config.toml
num_hidden_layers = 13
hidden_act = "swiglu"
norm_eps = 1e-06
positions = "rope"
attn_scale = 0.102
parallel_block = true
init = "uniform"
init_std_up = 0.0314
init_std_down = 0.0314
beta1 = 0.95
lr_head = 0.00634
doc_mask = false
MLP neurons of a small language model. Each row is named by its layer, matrix (gate and up: input weights; down: output weights) and neuron, and shows model dimensions 272-527. Each number is 500 + 40 x the weight over its row's rms, rounded and kept within 0 to 999. Numbers have three digits each. A neuron's up and down rows have the sign that makes its largest values positive.
After each neuron's rows, "fires before" lists the tokens most often just after its 100 highest values on Wikipedia text that the model never trained on; "fires on" lists the tokens most often at its 100 highest values on Wikipedia text that the model never trained on.

L2.gate1014:486490438533492547514456501492490542515455568486469476524509530517493516517482467553453509512489494501497543449498466455559451480521519477513422462474498548538527511558549488439589492541477499538460527544491519455603490493459410456422512426497506483532556567534483521530473451502471504490492482517558530425483493481519436503447565526545493509578511481538511492443508523480555499529603517475468600480529467507535448464456483421567497516549535550414450488522582572478548465501458566523511542486433513422592451462565476435425524487468438487507526534484509513520499476479409585528535476505507541468432459517450493468454546508433474484500452484499505492514461509418477519510484466475538481501508518540456505527519535516546441455529597511482520512529596548486476474433467485
L2.up1014:466542395498535549493464464501531463415517433478515490567408542481534470481580531505552468561578526494502492535499519512443460565496512438420474521443499498420537418436513519486492503523527456473421511560506497513561512509504530512574522451511512533517602572534579545478450536448559572505403555518447470490524512497382488456477470560468472522457464536496589536562538482493508506499514506554533516456466469484523472423497506491487521471509473502500498505466494496449498474548426500500549504564471486432502548514553466437460465500481473499472449491499532441553474488516424438491544510503512482442510538487506498456530517479463523552515492513477511499474544608493428566489533433491554588475534488571480471578501458564477406496490501543516519448468534508486485500507528515
L2.down1014:460562476541530520463505515526540561426521533527525510507495511493549482548532502557548562544519466564512573550558515471468508469519524395530491485494587510520498436486528447513494451472567489442451463553532530588509476550525520505529426447529517544494563422500488473506502572501575511482506527472526487509476520487391520426503471565520534564483437572487496587456492501463476511505520507493536500460471572463481484491568520438487492461480441510539511545478507509565430516454446550480528476517529498460491496541440534474458397489525428522500486513505487473545418519565450541441459457499476507487493555532533461505490522497554454539566559520497532519464473518505470547565463417529529528509471520478464485507478432461497455558526473571519478449464517505473536478473452564
fires before: " ", " ("
fires on: " /", "on", " to", ":"

L2.gate1337:504495498487563516485524511559603468503493439525531396529508557548460491471528522498555587442449455459484536431600492482596495539537480534488499528477472477560519464509447562571500485499446498477553454542495467434491535512510510520547516412531455503494518576555479538464460432454541535521571461546481560484533468536478501459482515511515530480519484502513489474438538530531528488535491519553527458541549532444513471564441514482543526484527481452486543507498538508507521456463466487577501519571481538529546481501581517464458463559526469494503521512510500544486510519433529481468471462520485437498508421501487438455537465493529504461522540559529491475472522448453516490533527470462522448475524601446507558500484509592498537499480489500478517457454463447458515497495511455
L2.up1337:550437514491453429420465530482407445466403546493466513492522565511502476575476524467500505484473500496534485453540477419504510515453437468476469521536549493456438489538504487459474512514505491464534466451447504519430443528501541489528550538460524571528509459406523494490542544489501512481565550483522448536526594500541494471495550466522545488557520533571426478472518509482495463485515522508513515564513558491463521561507512515469494482548482465474552498525432493535488570486468519475449444549498533521494598544501479481487462470470484484437495493538516495355522479442588572499471520471503486554532532480537516467546510513438520529546505443500499452526546541583522430575470475477402499529585458550553457476536516528524476515501400505491576514463500425508483470505539553
L2.down1337:499495499512376447396474512475492550475417495485484443536473582464486518501473504490438447434524546445491511495533421427581515462451440431556490510507517474475457500552482492437482563500513500482460459548429530461442459462442509499504541510503513521518482441498454473546520494442501495509474541510525489484524553542533589522491434475468495561537463466518536599501524551513489498500585524477537520574551571498455503509474561541462465485596509481447532499518454531463554476481489507495470465530508496519470572540516516609540492450468466490500513542415500493442460460481504584462506518448613462493530466515512541508526499498509496491480549499485470514511526477546503470547485540479423448446525489565495506494521511487558503493499458521447618561527510443522447524522515539
fires before: "|", "\n"
fires on: "\n", "ure", " =="

L3.gate312:497501520505481432494477566543508516578442548559523449465475489525548480483557488509473535531524434441520557486541492464473479475497524477574513450493477530497455558496574492517498475498538566473529529431502452496494498428496459487465537400558497461507383489562422523459538458494483546515509425523429476552369462518481481571493485486455502454522514527440462502570624448524506535512551499520567566491536546516433560538461490498564473389543565450535519405474472545485550566566487433472493508472533507584463524482520468525513504524502471421599475492509514486467554434536507467510529478397504508528432544518527534471495497472561487488565532588531465491487516534498455537567535474584534483410485535539538465513478504483514472471443552474442484509562524501495574534474531547
L3.up312:489488440514452509519532426466501470401533434564496537492439542498529483484518502516521517560580468551459462514497500512499533504517544487560542523543496504477523521486506516557469573565410457500442557505508502509474483443507460464455500403467503520507539479473457490433426601448595422486477529507586504477515537454480537496507462440507521515485469536563449570461530558524454508514557492519528423410487542499457527508521582554503529486547532395490465432533559537507507404548481487477514449557526495569482532485546486514519527468513503432574541503479480552534524487488535501444501460504484520507570503509500571518477484517518602495481485489506537523531483549498473566554515534547565526515514503511476477520565513442462487460529469543471495512523545579459534527483579533
L3.down312:479419494491512488535495488476494480446541527461503539508493522550449535559453476564442451544552471489494456524473484505490507493510506477537546518514478427439500491516465452449468470518458521577467477506461520446443494513465507514522523465530521541558466455520413502509475541554461444553493468483543530526512465514593526545516458488491552591483508491529566521500472487478511473517490492496514502457540458515501495498516481541531415519495506402482452512543559452468562462452506508544550527560508498517485625549547484499445483457463496543493493424468490481538546534495536482507501513455531556487489567517412496532569431496526573477469437491523482461515474491496529576545499527503531501510521580582499485544506500523556539522510569440509506522468490558460505482526593474
fires before: "\n", " a", " the", " in", " an", " born"
fires on: " is", "===", " was", "\n", " =", " has"

L2.gate134:474478516454451508480494486558506494481485505522534516458498512488469478487500537498523557535538553499506423433498589542495517467514514475522507474501439517449492481475487477617473640493495474539531426453462518543464516589495493501488512512459502433455486467557431454489535542476504483499503587530487510431392568489436518419518483526510471532507411471451484516504456434500520507536514505500462485509516462517527510571539476527535459481569532532464502486542583507527432538548505504515484566538463555469559496536480490525507465549522480430489473567515530482510571488473497462490556510447464484517519509534488533435488497439482527523507565577534440421501454506494422444461526547481550513505543500527527530437517507530529547528499539539476436489578457466518566376467510502
L2.up134:538493508479501486482467493569539500536485498569508474543489502518498554477512502478517554590448476400490478421479468510474489516490461410492472421506461591472431591460593410518548481472506494473524466543436467463502485533572515553441521454468525474504543481526488478467550506517481485459478573586508444483472471493579516455524441443540502487501475535497469484479515516464568528505524538407533511512513457503436530496516475491544511515505476490538504471483505482498477490533525465488487533517477523496506535604518432570520460492520539506472513500449460480485472514491517452529557497543437484502509509512557499537536457517438565552416501445555521458520500535502517496581583498415507468512505535503445475442541513587523454408521534489516470472456534462496538474537459473
L2.down134:536568453502588483532520526554463514548534456468485484474525405419538538458556546508487474504584445466484542386499511538511546557472486440572511458500408557568475559459466481554577444515532450514515469532502561440550531450511448551446521492466492578494509457532455580495478444502474462494520561518458506478549435530620497533439471488510519521514430529554482424544533494442473480451496535443539530486493544509456483488574502433460511518436495411564506507486464496464490455513481450449488533486440477518469459589502463567541465496464481489524490431442454584548449516489517461469458516597494472566486498482466526543539559575543536494460472469539548508569491528442482510522505450469465455478491515518419464443490483480546457463493477431456486464404506469478498520565547523
fires before: "\n"
fires on: "===", "==", "====", "|", ")==="

L2.gate1084:475519460550611568477565508489516489511533504536465493506481538503536489518541518536482499531495425494459491498490561513462424455528483506444482479537586411388539445500510518478512454485471460537477588524488557533479520531486482515490407541591499550509506451528528565436513557466507515479538463485438564507569556352533469544541532460480444540514498480445480523488549480479511454515465474518559496536496514526549482543572486461483482518499535570497428520500512464453491570519455552548514445516512548417489452501500533509505439448555573531490430560506500513485433478496465493451506520525512468506558468491568579472455507501418534508496450606482446493440522515481540468501465498425516548480532498448459501574492471501482418487524523511450503564560508461529524426485512493
L2.up1084:444550559456480430556514448490441593479490504518537530491529537491422486449486551582524496504443473475501445495467456464514504532600495525496494440512535452552516514477465448548471498494588535453582492478485454470519418489521516517507506443461474468542537480499535452484603413473502508424532511459512541507416519604459588427519387509535482492469474438563526481505516551485517531525551517493517426545488488488445479465544464572474472509534540466532496540580490513498539487503483486512430504458503484432542511515464482494513609507559519542522467460515537497505504513492516524519498523517477523534504544492499496532475485457566508509464501573515437487524504451484427552522559475494523555523414512536561526512506570481528495545460562459588467544482509542507448543525455431
L2.down1084:449482511477473521529538498461477568500515491482560467534521522544434491495557564554481493525446463491445422537467528491473448489562518533452432495478525509496517492487521455486451478462517522482562538496476425476536469507551537555459518451556540458479528481493537502518589447533489501445524485481417549475478549556562541457510411481541514501484515521529475490521542512456511472501531556483535489572523506495433482512472479541517458489548544526523508541575515519506491520524470499503457503420463497408512482513439487503496550454588526519537454506494532485469486475488476505517484530536530565542522579486509513580437487492513531475509502563505418484539463484508447546517501481492511541491442522592550560516559529459511483520471530438555481551424567535493474487504475520
fires before: "6", "7", "0", "8", "9", "5"
fires on: "9", "0", "2"

L2.gate1079:487447578560491479460533442511468521454525601480528538514463478488554574451443442522514449407480537533432530443536487500530498558491438502559564496549506394540554510486456462506511529472488489575488539507412550519467502482550570515472498482438385566470511486538565519545485487548515471531509526541530447461439492567561562479486478532497416528463524516558526535505486481491522508517523557493440470477468577559476466489558492531505551429506525546480493448536434456497424474470468494518552595523525431397511520556504543513502541516477515593498519503552510520598514533485481481479553507524518524555496514500466414498545497593499572527511467466515492443499578505430502474486512563478493452506468511485530441432520462482529500485440519479485484562469443500485480528544489470
L2.up1079:489464541444454494559481471474559494510494538491456426483522574573409527509511458492497460515548564505419507502526489473484500502502457423603534550555544462495516519528543499562520479506490507560486517560459508469490493563540460474482524402438530456475539495527535521445499525505482453556467497520479446505520512484407469499451511455535531555534519552523480493439544483465548533501506460495482469481517590584490530530473507477535515457471444500462491510510545507486490475467477536503491438497467464518481539485480541498504459454534452489398535398470515534502475508493589451420528508494516509586460555490396513509423486517517456485456415510483476531505517503514356524450429485518478495507521492441534513534511521471484510512536482504485461431483522487491508496459494468
L2.down1079:523509512419467507534445536418538483523518455473422461536441504550487526489543492541488550531545610448473505535476542454462469512557502501557503555449499543484569483487574537568474469490554462479529486496435479470428506504475434533511513431549520497494526487580477516460540518493518507484475523570475435486502559498510489484463512528494509521475536545551474502520499558491474549474500537478470488463512553509520558573444482443525555548487482516509567478476512587445490533491503563500537457405466518508462599489478499468565439557491492414514513463473507504506512434539525463498520522558521488456452498484414481554428492503503531524443522466434477558520453479550399502445495461506516559555568516491549572574501551466530486506562454557502433493541579497554537446468478458
fires before: "\n", "-", " The", " It", " He", " "
fires on: ".", "\n", " |"

L6.gate223:478532516539488576575463441527595524475464570522526505504488476603500438450487489411411507517526567509458437468501475460513473499599526521485482489451509458531505507489460530525496500507408487487500511514516522529548506489507435454467571477470462457536520467482520424536548567529518488564463565536457506492566565562513474500447464540507458481507494464540612501459480527508568490553517482441556513459528550573506513511555543509490494461467481523438476508394539493521450448436512506448494484572529514438480499484492481477490427517480492501474505473520484559498540525548547488535469543505469516502478463481481456534462461500485455541533503445548490521426477482484539576516540498433555551522513445470519528477459520551536515553558555484619491492470575489527533544494491550
L6.up223:467446480496543499533534495533485521447500510494490529541484542522593510502533486499533548507573510434479554585524530527522520475519496493487480549479479504498540512553482480593531449481532469514502514494535536519527482490551563554501563554506489525517497426527408572510510542483508510448435508494528463469562478533511433546504514478514431456450496471492463551437510469508590540504506461474454552517472417460556490524462473484494440469584449544483544494542478433470522475548472560461573450543545476508460506498467527477552554481434540537383511499535527482557480569578418530488477577539484564447489569451550500493547501472484493495468497582476482565461467500455450531492502494525492447531533545518462508519515579503586545530516418565486496427498445490490479472531472499
L6.down223:503484519474501490513486498491578505502542533506539527561467504531570443501470507427536550488483497563433540453501469484512514467504527498476448489473472480541478437498496531502550441477508564462503439518459441557499552496500518452494576538541433459516501445536458525514465551478514532484501476534560502504493518594554475465511509497516427509521483459519540418429540520553529508547503483488494555520467528503502496561512501486513478501549457546502476490443495488527530508432532538461604469523491517511494462487450496491482487521446486538429416518487525508563460527505478488428419593531521561457508598535442499495480421434459470500534486600538501572451420579505466496530509568480457532494551494491505522476563528560517540544468512530556485483507565498522524586516408482
fires before: " ", "loan", " (", "\n"
fires on: " /", " |", " (", " City", " United"

L2.gate997:566522512484527442449485516550530513502555572483533447549513590608492479497585529554475529524558462463532457510432492463473493422473460515556504415482534462425528477490539553485532508441432541528573522494539534556461434527522505524482451479530491540482482462509597522546520488518479503461519427461604468454500534472549460489514540455516476417512473494503479474550514458519517488569518468591483519494508513491538496446500557448506461508474475551455496553495470521502479500496512538499503490472513521422544418462566454481514520445558465511433512520479491459466411450564565512470475504495558461484474474483542510573444440505529451506487508486447508432478545465593524518488484448481478531483513524494478550569489548520539548560528502531496480440557511535520483506461464519
L2.up997:497487550493538476446476494550490502507546475494436432460481580572434504499554511459463480498478489487500478472498473526478478456523413512418543444479529504501479492464531533497595498493535526520540539570524440513464460536450547563491474542562585487531447499486526500499535489497573464438511462472583514459498509479507436439493465488490513524533444457538490505486497514499541514469468487468480455495575509481523494523565470444484502534531482514544485512558555416505526477523557496478488558495538440410523398484554447536483519488515451503449529493494421508479445433506564564421491554563566447543508552474539477567499466566451454547558554492461465491440574533538469533512505461492493581424511531538489523572581379547475511519527466499452506521556506461543434474570510519
L2.down997:498453508500523501483502467479470525503561500476475462430502497542472564524552503477453525516474451510508464496520582506453489479558419522440516449495579554593459506468556539521525493457539516579530490537493416551498511534464520540445507573567515481545543519556542495475499508501514514455492582437507492497457526463533428541530445524505512504545459501522501547500493539505454545469463532506488472489573491470584488470553455420445516575535505475592501502529550448471526496472504467482450567445494487474451492505556457538452500496510499467548467510520468467513553491454577526434500542677508542553504572443530446536505468411494465517565564492471545516474550553482468561523452473533500539454459470539489510474557432524491473577540505580460509575543503480513472518588543566
fires before: "0", "5", "3", " |", "8", " Reg"
fires on: ".", ",", "0", "ª"

L2.gate802:581502522594494544556505465464497470548493507512573544490517499578519510460508477522575497473463500479428527518475525604518525476485506465480506525478576468495579463516528493481551465507514529494472483478545514524489466529445538493547500557522529528500539477461483507543472495510490471494531515486502462487505554522480485470550523549437542571449473512415491506531466426520486522484444508521429568458488449522444435503423536379543508468488438481517450520500478485505469509475454509443506468542465528464470408488551483516476499438498509539536573509498504449594493534498513518456442448559541441525554506516485493450522490546540564495478465451610506437507594518489544563434476524478441482499517504554421479503503455471505560516500440517450465510511513499496438543461536445
L2.up802:487447561503527439511490596440508478544487515514561445580485569485470462560588534415432554534551551579504483524598518583478553484526445490467489529538460508524531524502482506493468528425500479500499517540515484502555464477529447495520529520502442473558572498454482453538502492595550444555423527498461457523548525509508535548449566564551490510518556533452474470498524514486464561488593464491557532483506504517487477485452466492526600530467462556483554491528568475484373464517472484496546432490515448500474513517575503459496447462521467447503548448497500463519404511496505523446530497464486396510521438532414513522534464482439487474523470560505554556506517529539505526526488458483490482493478491458518463487512542521478504527494546522428492462548448518472476460509537483
L2.down802:465473446511499502540472625461505499551453520494501516529510499506476608584474487469465464500587525515463475492550518569544489501460474568502557476504471542536548564527504471508570491481472451413487564534530501495510492547484466486478547510483535490500555526494437489565533583569568434529416443542443560504542445461525520575501567574593506466490495503460474465492487553503498523527533501476500514499516486543475517474499468507488568528463461531547530479468514489518437520485513513430515468553568449470493484530490524520529479455512453455508515483476449498480463488489486475496539483493493471450524454479484505514484442488477399440490552457435561569487560514513540494546528482404504467495534554523464579523457571441540562515464544531511482469492534493486473475474507513
fires before: "\n", "==", " ==", "born", " "
fires on: "\n", " (", "ography", "born"

L4.gate600:554424478487539575509474534482557443446457515497521522459502559553467503502510576477520532528517491476459541466498451516445480495522480499560498514556455445432520479538438501503491430474516535463481465522515544572553527497476445505523480545518448496501470529563502479477495479545493548465531496551455508505506553501441467498465541546398528493522459565487497515542600518543525478526504472544543545484462514522474511528505594505626451525496511460536452574531555563580496476502424514379536417513592441476465469478554466426472483478454475431451476475494522525518532484484510540435466439457599442484448480500486592547541483507458500460531550542468504526530516500460483578444471448432453516516484531533449517483485508486494456490491483480497516496515460541556544497513517465
L4.up600:511516529435444475565439510512485519476447481482477479576492417451530489484541537526470529472480451530469543504489482502455476516486541516471555463475512491535465490544510454449513430534493484574577470490493531601470442537503500544537514478438471543459543427465546441522472562473520559494478480497563490554469453429383453504493529458525434518523432535527576476500472457483519421417444524487510535558464488546521465462576445554409428483479444482497441494536474553482520481426453465450521452506471433506460492521514467450546521609460466528446520479453483530549536509490474533522518498563567557531502507472457465530480465522466465500466518459522537474520508453538385461523540446425552568491553482522431504514543495494489457512450500459514558514554522529522530558454543521
L4.down600:435540446533514536614423498478547573515488479463476502549548460466498502447518505515490492517498496561425453510493522493550518484480525495517547536512484459548482464583579465464486426507503505512480468433530521589452503540552482562574487498514492588480576495505573555492552548443526532528459498507576480537476411455466457476526478474555532511499512477503531444451461480475507489492461552495480523643498511513513464492509493525428521483445487495489448528483459513503542531434505453477505489501449461525494558522491436436565491573481470483461519479499478505547563521469467438532534496532501539509554502450403506499494544524518417493479521464470520449538464494491517514503532493452606554517481482519437506501563474492524469534452501450545541563508478497513459608467507504
fires before: " ", " Al", " (", "\n"
fires on: " |", ",", "\n", " /", "\""

L2.gate224:536544533500505543504479509477485556497520496528458481528494541522444438541493591462584528481531555516514544510486487564495535426567460460476503471510492510546522515504511447530547492496529507499417526458515504423468456448490462484456508461522489544500518482555486472457564595566542514577452514508445522511522535498466512471565495559456521527532470464551496483506482469462503503554533497540521547519485556488519455516457475576559452553444530582474482441438486494520424600532469532519481497582414541470519506464471511497454500469504411557484536561582563497474418557527533512403479476526546485581492428503549503542541483484477547431461506526539485504512509510568519457531487494556427464493526528545464513464506488505536485531527538512429480487464475417437597464450537523
L2.up224:543486499502486554476510552464448533554535516534452472551561539453509537473478505444515507430510473515449527442513472536504449555512503484468481499550514552466479564435485520540474545522485485450556460488494444529464561554476499510505519514468487487450620495450530481473413457469462415541524526547511527472553530506455463497507473425588446540484550479625486535445485509468571581541482450470478561514503524484489463506427397533476511455483569517478495494559521530583512467512483493533479501485599443509470474574507470483517531481547520481476535521505525521509588585486445521500486531504403468515452521537456480539516517517498532444582471460503479526511535570489463559543552495465565486494494447514485504447457441543502498582538473519494514534442574517545446526485532468
L2.down224:511547473489541449477487545514472524575540470484529498503607512517532499526480576447505521471555506491519439500474572471525485543522464449477468464480487519423453515462536538507517558547510410417467527467457498536505558545537494444476506512515501494458516480484524553497434485456498464480471544514449551475583490503526407529500479511517449577570483491538485505449458509483496518509547483428431547452462480495469461454483526501528547516557495546542435469492528545483501434507486491454496535460580434470471438511537477465523468452533482444460396609512502537486496513433428494538468606511486499485480522469506490521537455513553527486541554485492445506534570516479483556571550468444545468528508484451500497419435448502508524599492515573480539525454551475557518526483550487
fires before: " ", ":", "\n", "1", "|", " |"
fires on: " |", "1", "-", "gr", ".", "\n"

L2.gate1066:497536453522501519497474508556508448456508468523458512517497511547482516444475474536528517521523431493488488499532607483544486464503457519433430500457558559458567486492534499528511430520440433474463492514494484429534398524455486507469544474525471518545494468517502539497471501511508568532456441466492477466453498557488503460513465549491473568457502557564559563502521465485549500523606533453462516431509526601539465481484520489526557496545502437501495492514540502503509600474470460576556544525470503502453474480485458507505428503507521425507481508521511447510478527470435539510553477540439544518516522479491454475497472478534475476512503491477463463494495498537495434487510577493455523516517526527492482530520521503492470513503507556410530472490575467538483422555461504
L2.up1066:469563565520479536527564507588507484503550419505485486456468486520395530427449481468514460550513511515489535486499524588528523509520455530566477464570495537544516586543547466446469480497461483490513523474501510584432496539517508455453554514495528437451507447524560510478547500503511503501486516473507485555479551533487522484504489525482409507558524550547448456561432501530456523528475425514529481554496467518461548450485504488566522501525520450555501530482526525540426533535585476439533507465476460466476544473452476527496599450438515508488542450442423479528516533498552470515566458524495500649574476559478496553494552522504586488482520459595504433521503510507484490513507458587462447524522458427558486525538454568420485485459480460462485521510474530499542538583573451
L2.down1066:450567576450452524565508438601511525429562440526526509436481560491475529450485474513524500458466529537535540562453499511465490470489447530554485538551481473603455552552434504473501523483455526516469478536476502522421518517465401528477561510491530431544467491484445530484572488494544454588475515493485509583549478524466489507531534486601507477553478525539508427552466522537512465555472485506454530543538512407501537528537457543510447514500530435526439512518505516539494527511508502498573466458418418469427557527547489566465477551493569520444522400502502535487524527487527462491530490547537453546555466544542490506407583499515598489445480502490513484547484521506527506498513488549524490483497444467561519472487509596471509493476520426484462480530495474475569537483485391
fires before: "\n"
fires on: "==", "===", " ===", " ==", " ,", "\n"

L2.gate1212:482533471571501462489523437523478470480550431570515418490484538523525508494510535447478396544526582487573399404495532553517502468493446499516521494499498509462479565468551534547447516452435465497566470448467520452473502492541483487517583440478411439517557480482471510481445500470430521494546508562535539441476507553475488507447529506549492457511515483453486509525475495456508511463507521487513495481532566480458505480434468569466495497542456472511576549547520523506444528428493447556479474522478478495529525502485465519520540554556507435442541516493522456513563477440456437417534462528451564544511537501507468494531490488530540444472456534512520462505474480506515474531528523578459500432510490512547508443539530514564502480540437536447460470488480434538483519549476456
L2.up1212:521480495403488492484545493469519394523510545543444547518498518514516560479477526501589478506449485537465517471456604473454484535492487462444430521551455581542523535483389434537539486516510519553466489489553568425500521549491437552500508565519548497441517482488484481460529496519566466468512564500489479571452457534569579498451503510502538554475536547468511444490506431549479565534513470567529481535451471543474490527464538471430463472465525558481514475561545485475404512504477499511483503531543438512556510469503465537520509547465473423484494566465551499506465517589503519518530467580557403423473491529538525423567557546422435520446471471449508476516535508513536567550527479459549500460527503477497514484501531532434517480507534473558444538450539481516508479473519441
L2.down1212:460495459483436479534526499485486442495480546464503459448424546517513486538466540491517449473568475458523518558488545475573432461489460524494524455567511518433440530505458489452603521468464586515487422513464521492541557491389463521425490495461523513514583536535430500448504529527601498504474491540497508586469504530523511422492476556546545559430431556552477520445541455516444493483592549508539492512450520550463478526557498434488495450487505429473379468504507460473482447487434512493459541467505465548547453502462485565435487471467485552491513475468462573482480574438523550426517565554519484519516528447535533458501536608516505557497482534560496481515454551502502551604541471512484558450468544512520527431472477529412475473510491510484459487449498501446443444508525486
fires before: "\n"
fires on: "==", "==="

L6.gate77:513484557523525485505494478467493485455505577488552523479476545551470508506465529506508487429489456496497501485492502434386417544525463404435506511541530484453417534534459551549539581450517534427456523505543554544517456524469527511463495498515408551529523482556556579461518458477467438510462508500527514540463508541489520578415513508496487464459452553479515490533480488523538558455518533559504555572507439458535452540459532530540456479551474515504481494490528485531526433473487447513511477553520488492458430491543439550449463523558484497492463477516577420468489493528443529465454544509543570536466491500424496531543499584502560545559531559502458477498510503580541485526510454509540459530449479488503452461517484481523513543544552523452550494459475506556473448521544487
L6.up77:492543561483592500464515430516477556496531476482476517477456504569489526528508484531491512453530519541480469573448435525473484520529494435477438550531459587536479528450516511489489501495538484463465458522567476574518507507422474555530473554462590516561477564580495519515451494553498485502545511505458554409495447499494491534448488458470544488495533471423552529549524503497537581531508557480564560521532479506447489486466475428492444489602549603546466523460531544469478492513529460527380558499482411536496459513546454534501526473497581526475471504436404429449513522533500501529525507447518457483485462539519546545491415556513483494521521496489462515498532525534468563474490458462492551513515487490516482519477501630457536533550493502514517450585434520429435477507510463
L6.down77:474565526512508500491520463439495503509590447485409485522465531540509524469581495548547510484460496493520447577534479516485476521510522450419469522524439594506517479478514484520466541526531495476508430462491493518551487505495492499529483549520551528544482517576494509535428511546484506506528538533446517473463426504505531468494446581494508524536524503457534520483533465470436627553546561446531557481519483529505522450532456471454455500556497501496465479451499477446473507525465436524449511468454442503497502522464504452508569484475536527447540521415468498419481460515478499561458438458523458493538455527534527536483404547548500469529515479509482518486485449466502507498469455498468543516507544492532480497529498601471554475556547496477503525570504570513455531481487513
fires before: " |", "0", " ", "1", "8"
fires on: " ", "1", " |", "0", "2"

L6.gate1462:512537531547421548512536553525511407420516474506453539449466596586476469503424527468483489533477504466571483527470529496491402535465536505485547523535443380501527508521524529489501438477536418500504447510512494580504463560503498494443466561533472490506488546520501501515511549558500388551494584452535529464455386534502513463516471451502539502541501472464513448473507532555478501476513446532495448499488516538454527467505512498504538490553508434475539515557500443527471536479531518425451460480533439488532502483555515523506527434563494495474516417485500564494519476510578485478533473525507505463506519491467505542480481472501478490528451505477464473549560540570482498476499515550524456510511518501509453488429466569534522494519504457522467498479505439532474496499468539
L6.up1462:520499489403452520458481553495532427512458454485542478564548508555534524566519553529472478517510574579494484586468449536499513497542438528532626532521472527510491463503465550526517536443559461556575470486546498522554427481530430479427548500529476537586560477475485558524526473514514466568529504464443553466487506515499498540505526552470470497462507507454512507540511498515507505600493502465490513426544483490465506514461498499543560490589469461464511494481429501534512522544420459494460472415420521429454500482526512551442528592522553513542519517501462542519470454458511454447488547479479517484562545491531513501460513586533446537515477528510483465429503502481535496512488523433440528456459524492489498526433483516504510447531490565490461486516495492486448506448473535
L6.down1462:511507489426478507468564518518487528508555476528490460555514472554502479481493438527517493447580527543435589511441505476453498499465490548497576482464489469510531406510498532539550514453535478611531553523496572540486476523531553478493596494513485561551528498501445531539515518533523434475579495443493547472542553486473537483573522532494496472497494559498559513481533502531494473509450464541497519486546452464433535437487513459496592476559464457435536480443490488542505475520426499501492512449455453378516394461562536487501503493533561504581554529473510554543467523464468498500547490436506538469488520491499515490478454519446531551544493489538517428452466558517527419505516476520494544477517529479528512528479424525489494447493530495502456459475513467537444523489509537
fires before: " |", "\n", " ", " The"
fires on: ".", "-", "\n", " Notes"

L4.gate1078:477493523548512468544441592524544480498452511531516439531444419586467463490464544511481446461491449476626416488512508472501517426555525497529516489484447567465485531508512529476554507485566527536438445483508498465542492517488558524436472500468570446461527484483492543551466558489518507494523475473539546500485470463499507495521484509521521510473524526387440523528400459543535505498444527449525526553457449455442560487532469507553587466509488472441451475569513480520477548544486475555497473527489501463531480519456563500503548436480530493552499528469516506506524506552492517523464499465503554560448458470455509520539492501471498443495463527453368520430508509574429474508501541464521526536439488489493504559489522526452447504538424559496565485542483524516470487470498479
L4.up1078:476517559430506522538530462483493502542547504450461493426436517604557511473468475507511489468524540509531469497531554500544498532561465504465533477503528524510453523506580445462514519501504522561461444556552511396504496509538506516521368428509491599539511505550497491385566545488480467488493487444504468510443508494508499539529514493499445452517515439521445467464461452514510467526507472537419492443474561506518444454524494503493545520472499481561460507424533425537466487503465450503537565494492494523504468444535506467523542514535540607472547480451502491513447554517515399482484482464460551522505525516507517509513451542570535549483504520542522580455517446513519449553538432493492441446495462509466492541524410466423496560538543506542499536512462500501450501538502476
L4.down1078:446488510449500507488513490511442548492516541504437462466493536529530430528491545505565436525497558485482489539471499549506493540526508484533497482497577484511478565513474483529571525513466484446490543501505527457454539501530495567528495503522530507500463521577478470465581524502522555590514542488515470515437494532448435450544553459442548519479518458562469537505474503527422478456533458565420482497523502516456405569572428502428601572488478500574493537452526493530494482500485473430504499468458492585479436486572408493468507484525517521410518463450468432472494528489500496487498476527495504493496462530495526512503531435581457533466482501480532540534523488560487537591447540476514445477522514489534530512550474484540520491517566506434489535523581502492487502480533514
fires before: "\n"
fires on: "==", " ==", "\n", " of"